Part of a small language model's weights: width 384, 36M parameters.
MLP neurons of a small language model. Each row is named by its layer, matrix (down: output weights) and neuron, and shows model dimensions 144-207. Each number is 200 + 20 x the weight over its row's rms, rounded and kept within 0 to 999.
After each neuron's rows, "raises" lists the tokens whose logits its output raises most directly, leaving later layers aside.

L13.down1420,201,211,218,202,203,212,195,226,191,214,180,187,193,202,183,209,176,231,197,193,187,189,218,196,199,182,213,196,184,171,189,198,179,201,183,189,179,204,194,204,219,181,190,203,185,169,186,216,188,222,215,210,178,208,176,226,190,199,229,193,209,205,225,191
raises: "His ", "It ", "Her ", "This ", "Its "

L12.down499,208,169,220,185,212,194,218,208,210,203,202,219,198,212,180,181,228,198,200,185,211,166,176,235,203,188,189,193,193,196,191,146,201,221,204,220,218,207,189,202,241,216,180,221,205,194,185,203,185,217,219,196,197,205,205,200,212,190,199,208,237,208,183,166
raises: "include ", "have ", "were ", "==", "show "

L8.down185,178,235,171,179,202,194,200,221,167,179,217,214,159,208,214,170,179,190,228,183,211,217,208,169,244,189,208,209,217,179,186,164,241,235,216,204,226,195,201,215,206,193,204,169,220,175,226,222,228,206,190,200,206,201,209,221,187,217,217,201,224,218,195,191
raises: "there ", "he ", "it ", "== ", "There "

L12.down720,213,208,193,210,188,207,187,228,201,195,217,186,208,185,188,177,213,244,205,183,197,207,198,171,189,218,194,204,221,208,189,185,191,210,202,188,206,203,198,201,189,172,188,195,216,216,211,225,197,202,166,209,180,203,213,227,198,209,190,225,187,196,189,189
raises: "which ", "wh", "they ", "it ", "that "

L13.down466,204,189,206,214,217,236,184,205,237,195,204,166,202,220,190,206,221,202,218,186,191,193,204,184,188,231,202,200,209,203,217,189,228,227,201,168,184,193,161,195,186,166,207,174,182,185,248,209,168,225,162,221,191,195,196,171,169,197,189,189,196,233,198,216
raises: "to ", "for ", "because ", "To ", "towards "

L12.down942,202,175,223,198,192,157,210,159,180,210,176,210,204,185,149,207,223,201,223,173,197,190,215,213,233,172,166,180,205,194,199,170,218,195,208,206,231,198,209,184,220,223,187,208,192,194,189,167,211,181,170,201,205,211,194,201,188,203,215,184,178,194,190,194
raises: "include ", "includ", "were ", "are ", "are"

L8.down1204,202,216,181,180,183,209,177,201,212,198,219,173,164,182,226,183,183,180,215,196,227,207,209,158,198,233,188,221,182,218,204,223,182,180,181,215,203,184,157,206,223,185,189,188,210,187,239,211,221,229,203,228,176,205,202,191,158,198,204,208,189,216,170,180
raises: "their ", "his ", "its ", "her ", "to "

L13.down159,180,191,198,177,145,176,192,225,243,221,180,199,165,239,231,229,210,193,213,177,149,206,219,205,193,160,207,219,194,225,191,191,206,206,171,183,226,189,202,218,207,215,193,177,200,217,220,217,220,196,198,180,218,169,191,233,224,247,185,229,188,203,230,214
raises: "): ", ");", "); ", ")", ")."

L12.down68,183,227,213,180,233,207,214,187,199,195,219,250,167,215,202,157,187,153,243,185,182,182,192,208,207,205,212,226,191,209,201,225,190,175,214,173,186,174,198,205,234,189,213,194,209,204,202,210,226,223,200,185,196,185,174,204,200,181,167,207,175,164,206,209
raises: "the ", "its ", "these ", "their ", "any "

L12.down934,183,208,179,194,204,208,189,216,187,192,204,195,182,182,180,181,185,225,201,205,166,175,201,206,222,185,217,186,176,171,194,198,203,213,170,192,190,224,212,193,233,157,222,198,203,200,196,220,196,204,230,188,208,200,185,224,202,224,217,196,196,218,207,199
raises: "It ", "The ", "This ", "There ", "Its "

L12.down633,160,191,190,204,207,218,225,201,185,192,200,200,217,210,182,200,198,182,192,219,184,200,193,226,226,184,193,190,171,185,217,186,212,193,229,216,206,204,206,194,208,176,212,214,227,210,201,210,186,201,172,195,204,192,166,188,197,198,215,183,252,210,215,171
raises: "- ", "| ", "\n\n", "\n", ") "

L8.down388,191,195,198,197,213,195,189,201,178,219,190,202,192,211,197,202,184,189,181,209,190,201,178,192,207,207,199,217,204,201,188,197,194,221,229,213,208,198,181,151,194,206,186,193,191,194,213,200,192,187,227,205,208,211,183,205,185,188,194,188,205,237,187,216
raises: "are ", "is ", "can ", "was ", "were "

L14.down1018,227,190,206,221,193,215,171,195,172,214,253,184,188,200,215,183,204,210,198,225,192,242,210,186,194,194,171,186,203,192,191,209,235,211,190,198,204,226,187,179,202,205,219,189,206,185,188,213,215,194,231,202,195,222,190,212,231,169,204,202,188,227,161,198
raises: "1 ", "2", "1", "2 ", "0"

L14.down374,247,229,250,202,184,164,178,198,200,175,191,138,203,206,235,212,209,199,214,216,218,202,159,217,204,202,239,200,165,189,209,189,196,209,211,191,192,212,154,185,203,191,191,226,157,195,168,175,213,220,165,164,188,189,196,211,219,224,172,196,195,195,226,179
raises: "me ", "my ", "him ", "him", "out "

L12.down699,169,198,222,202,165,198,178,225,197,202,200,213,171,232,227,213,180,152,166,228,200,234,229,212,217,171,225,186,209,203,211,250,203,197,228,205,177,214,157,196,214,182,194,196,217,216,228,197,234,188,190,248,210,215,204,163,206,216,199,194,171,207,205,217
raises: "and ", "or ", "& ", "et", "and"

L14.down1302,204,190,235,203,236,196,233,194,165,196,170,199,206,199,207,238,195,188,195,178,206,224,206,182,205,171,226,224,175,214,192,183,164,196,183,213,182,188,202,221,207,194,232,193,196,211,193,227,187,197,174,168,190,211,172,221,208,234,188,185,189,215,218,218
raises: "’", "ust ", "'", "' ", "ut "

L14.down863,229,237,210,209,201,213,198,225,203,196,204,213,185,213,223,194,199,168,210,184,203,185,205,165,215,173,209,241,219,177,174,162,169,200,176,212,200,180,173,195,189,215,197,201,193,220,202,189,241,203,178,203,219,180,216,212,227,208,182,193,159,218,200,191
raises: "he ", "she ", "there ", "it ", "however"

L14.down69,197,189,214,205,174,209,204,204,241,174,252,218,202,209,170,180,188,202,236,171,208,240,217,161,183,219,190,199,200,190,180,171,182,146,201,179,222,202,207,196,182,214,209,181,195,174,193,197,212,177,188,246,185,191,189,211,206,194,219,183,195,221,221,201
raises: "of ", "until ", "Candidate ", "from ", "for "

L14.down730,208,170,189,227,229,204,179,225,174,219,193,202,201,208,193,184,214,227,182,215,213,198,194,200,213,172,167,206,211,190,184,221,218,200,205,187,178,178,187,180,179,222,184,170,192,213,164,191,196,210,200,209,218,231,199,220,198,210,210,194,198,202,198,213
raises: "01", "0", "04", "02", "00 "

L14.down883,203,247,211,186,219,193,186,204,179,209,234,195,185,221,212,142,176,180,167,198,212,181,192,203,215,201,212,221,188,199,201,219,190,199,188,196,195,221,226,189,200,194,208,210,189,185,220,226,201,191,158,211,213,208,189,217,184,204,204,190,176,177,220,204
raises: "it ", "there ", "these ", "the ", "It "

L13.down424,210,204,216,195,198,195,205,203,208,202,217,209,188,210,199,210,188,199,201,197,207,207,199,195,190,214,184,223,194,209,193,206,192,185,201,212,198,208,199,198,210,180,179,184,197,192,216,209,229,211,184,222,184,204,181,180,189,185,216,194,169,195,174,206
raises: "a ", "the ", "an ", "it ", "its "

L13.down1302,215,251,197,202,212,182,184,203,206,181,214,207,219,214,221,185,202,193,221,221,184,219,206,187,169,196,167,207,208,210,191,244,203,178,220,213,209,224,172,192,223,180,209,210,198,183,246,212,204,188,194,209,188,207,204,206,186,184,205,168,197,193,166,178
raises: "to ", "To ", "to", "back ", "towards "

L14.down850,184,187,208,192,176,201,159,250,219,244,206,205,191,247,228,230,205,206,183,211,190,203,203,198,175,175,179,238,183,239,190,207,196,244,177,191,186,191,202,250,195,238,210,190,210,213,215,180,201,223,171,209,220,159,193,204,221,257,205,215,208,232,214,204
raises: ")", "); ", ") ", "), ", "): "

L12.down586,170,220,226,195,180,198,209,189,209,209,179,218,177,209,212,215,195,192,205,189,260,215,191,213,205,197,177,217,200,224,190,205,209,200,209,203,190,215,213,176,207,217,172,185,201,184,187,171,221,212,189,223,172,228,159,194,184,170,175,193,162,178,195,207
raises: "the ", "their ", "this ", "what ", "its "

L13.down1090,187,193,208,181,201,196,190,222,218,182,215,155,220,208,227,198,186,189,199,171,193,183,233,205,208,188,179,200,196,175,190,225,179,223,192,203,195,207,199,208,199,202,185,188,212,211,195,233,217,209,165,205,217,186,202,185,214,170,220,186,207,205,190,177
raises: "as ", "by ", "with ", "for ", "to "

L12.down338,214,221,209,215,192,184,196,208,209,181,188,199,210,179,190,208,238,213,177,208,175,178,217,209,194,193,174,161,168,150,213,174,192,211,225,177,201,217,203,199,196,145,213,178,184,216,217,220,194,197,206,221,226,221,234,207,214,220,221,196,185,207,234,198
raises: "for ", "in ", "against ", "on ", "to "

L12.down928,215,202,173,167,216,182,193,226,196,213,224,199,200,204,205,202,184,210,199,174,206,198,224,169,195,197,217,224,216,207,180,164,203,187,194,161,201,222,179,206,200,164,185,203,190,211,199,208,238,224,172,231,208,182,180,189,188,219,206,206,189,170,223,207
raises: "his ", "the ", "her ", "a ", "their "

L13.down1039,206,181,197,214,210,172,188,210,187,181,191,194,206,226,214,207,209,209,237,174,196,185,233,172,194,193,187,202,215,221,183,198,193,233,196,208,214,218,159,176,179,198,165,187,225,194,198,191,198,231,191,219,215,217,229,170,189,190,239,231,192,177,188,222
raises: "as ", "by ", "with ", "that ", "in "

L14.down703,195,215,202,201,224,189,223,212,189,175,180,189,175,222,210,201,203,201,194,204,216,207,177,188,201,211,192,244,239,195,222,159,207,225,210,231,174,184,173,211,179,229,186,184,218,224,200,210,207,205,188,245,197,221,220,208,219,191,201,199,190,190,175,215
raises: "later", "chron", "then ", "eventually ", "later "

L13.down1386,224,207,219,187,246,212,185,196,170,201,249,210,181,226,196,217,213,169,178,214,154,220,197,184,213,153,191,205,181,184,226,191,198,225,225,206,185,186,194,160,210,185,191,218,197,222,217,193,208,152,202,244,207,158,205,203,215,221,205,195,223,211,204,189
raises: "month", "months ", "week", "day", "we"

L12.down1396,188,228,210,205,170,188,190,176,214,219,194,205,163,209,217,203,184,186,187,212,244,230,199,176,198,174,203,203,202,201,197,215,185,191,224,212,195,173,166,162,216,221,196,181,207,182,201,215,248,196,213,175,160,213,214,177,185,216,190,199,176,206,197,250
raises: "of ", "or ", "and ", "at ", "in "

L8.down588,193,234,208,197,188,204,191,195,204,187,207,191,172,196,224,206,185,165,193,192,178,221,219,246,189,206,213,194,191,199,194,212,206,204,196,202,190,178,224,224,218,190,212,197,206,206,195,192,206,234,175,204,208,214,177,215,203,178,185,164,169,173,240,193
raises: "them ", "their ", "its ", "him ", "the "

L14.down129,191,203,190,193,180,186,226,211,201,219,194,185,239,184,211,197,178,196,205,225,190,191,174,203,177,211,196,227,214,168,199,150,199,199,207,226,191,186,199,196,172,209,193,201,195,232,221,184,199,159,224,225,226,216,229,229,222,203,200,213,205,189,193,200
raises: "has ", "is ", "are ", "was ", "had "

L8.down200,198,240,169,203,176,202,187,222,188,140,227,223,174,231,186,195,183,180,205,183,217,222,200,210,224,166,198,169,221,184,186,163,207,235,201,182,215,223,217,198,207,210,229,189,206,193,205,230,213,247,215,173,190,197,184,205,182,224,191,213,206,208,188,183
raises: "there ", "it ", "Although ", "when ", "It "

L8.down163,207,207,188,164,190,208,187,202,155,193,221,200,167,198,181,168,203,194,215,178,224,205,200,161,213,185,204,226,194,203,178,210,235,197,207,202,249,177,177,214,223,180,216,197,208,181,218,204,237,209,192,203,211,190,202,222,187,210,241,224,211,213,198,196
raises: "they ", "he ", "she ", "it ", "there "

L12.down508,217,200,199,187,226,195,205,188,160,200,192,232,201,199,237,183,170,198,205,190,201,192,218,204,202,197,195,200,183,193,183,221,199,207,223,203,191,218,236,201,202,138,196,210,169,161,199,209,187,205,213,188,169,213,160,196,193,255,194,207,206,188,208,180
raises: "\n\n", "\n", ";", "; ", "] "

L13.down1425,218,218,206,190,186,226,202,202,221,195,182,190,190,202,213,167,194,203,234,213,181,176,238,195,192,227,189,186,171,216,167,200,184,220,205,189,210,203,174,195,197,178,180,183,197,185,190,186,186,197,224,206,187,191,206,206,232,199,201,201,157,198,214,205
raises: "a ", "an ", "the ", "into ", "its "

L13.down1498,229,200,192,178,169,181,198,239,200,197,220,191,213,192,195,189,206,183,173,198,205,216,213,199,183,187,186,215,165,198,216,225,214,186,223,178,236,192,223,194,208,228,202,213,229,202,185,218,235,188,201,195,203,192,192,229,162,176,206,158,196,180,202,223
raises: "that ", "they ", "she ", "of ", "there "

L12.down855,216,238,204,206,190,190,187,202,218,183,194,202,196,201,219,175,201,225,215,165,209,194,207,189,185,197,189,252,198,218,172,210,214,237,214,184,196,214,207,202,210,185,162,203,192,179,207,188,209,251,149,214,185,199,192,168,195,192,172,202,176,172,210,202
raises: "this ", "it ", "the ", "these ", "what "

L12.down1486,223,196,225,196,197,205,165,215,240,182,176,213,216,230,257,152,185,161,220,188,196,150,203,201,189,202,226,241,204,211,202,256,187,212,205,221,176,170,170,181,225,176,220,205,209,199,173,196,216,231,173,216,197,182,208,155,202,219,188,216,186,192,192,215
raises: "these ", "into ", "its ", "his ", "many "

L13.down286,212,225,230,193,180,216,194,225,195,208,192,228,176,228,246,195,195,194,205,196,206,197,224,181,205,193,238,208,130,216,175,214,185,205,195,170,178,195,205,179,226,189,161,189,190,199,183,218,224,222,197,217,209,201,165,204,208,190,157,184,171,199,201,181
raises: "their ", "the ", "its ", "these ", "this "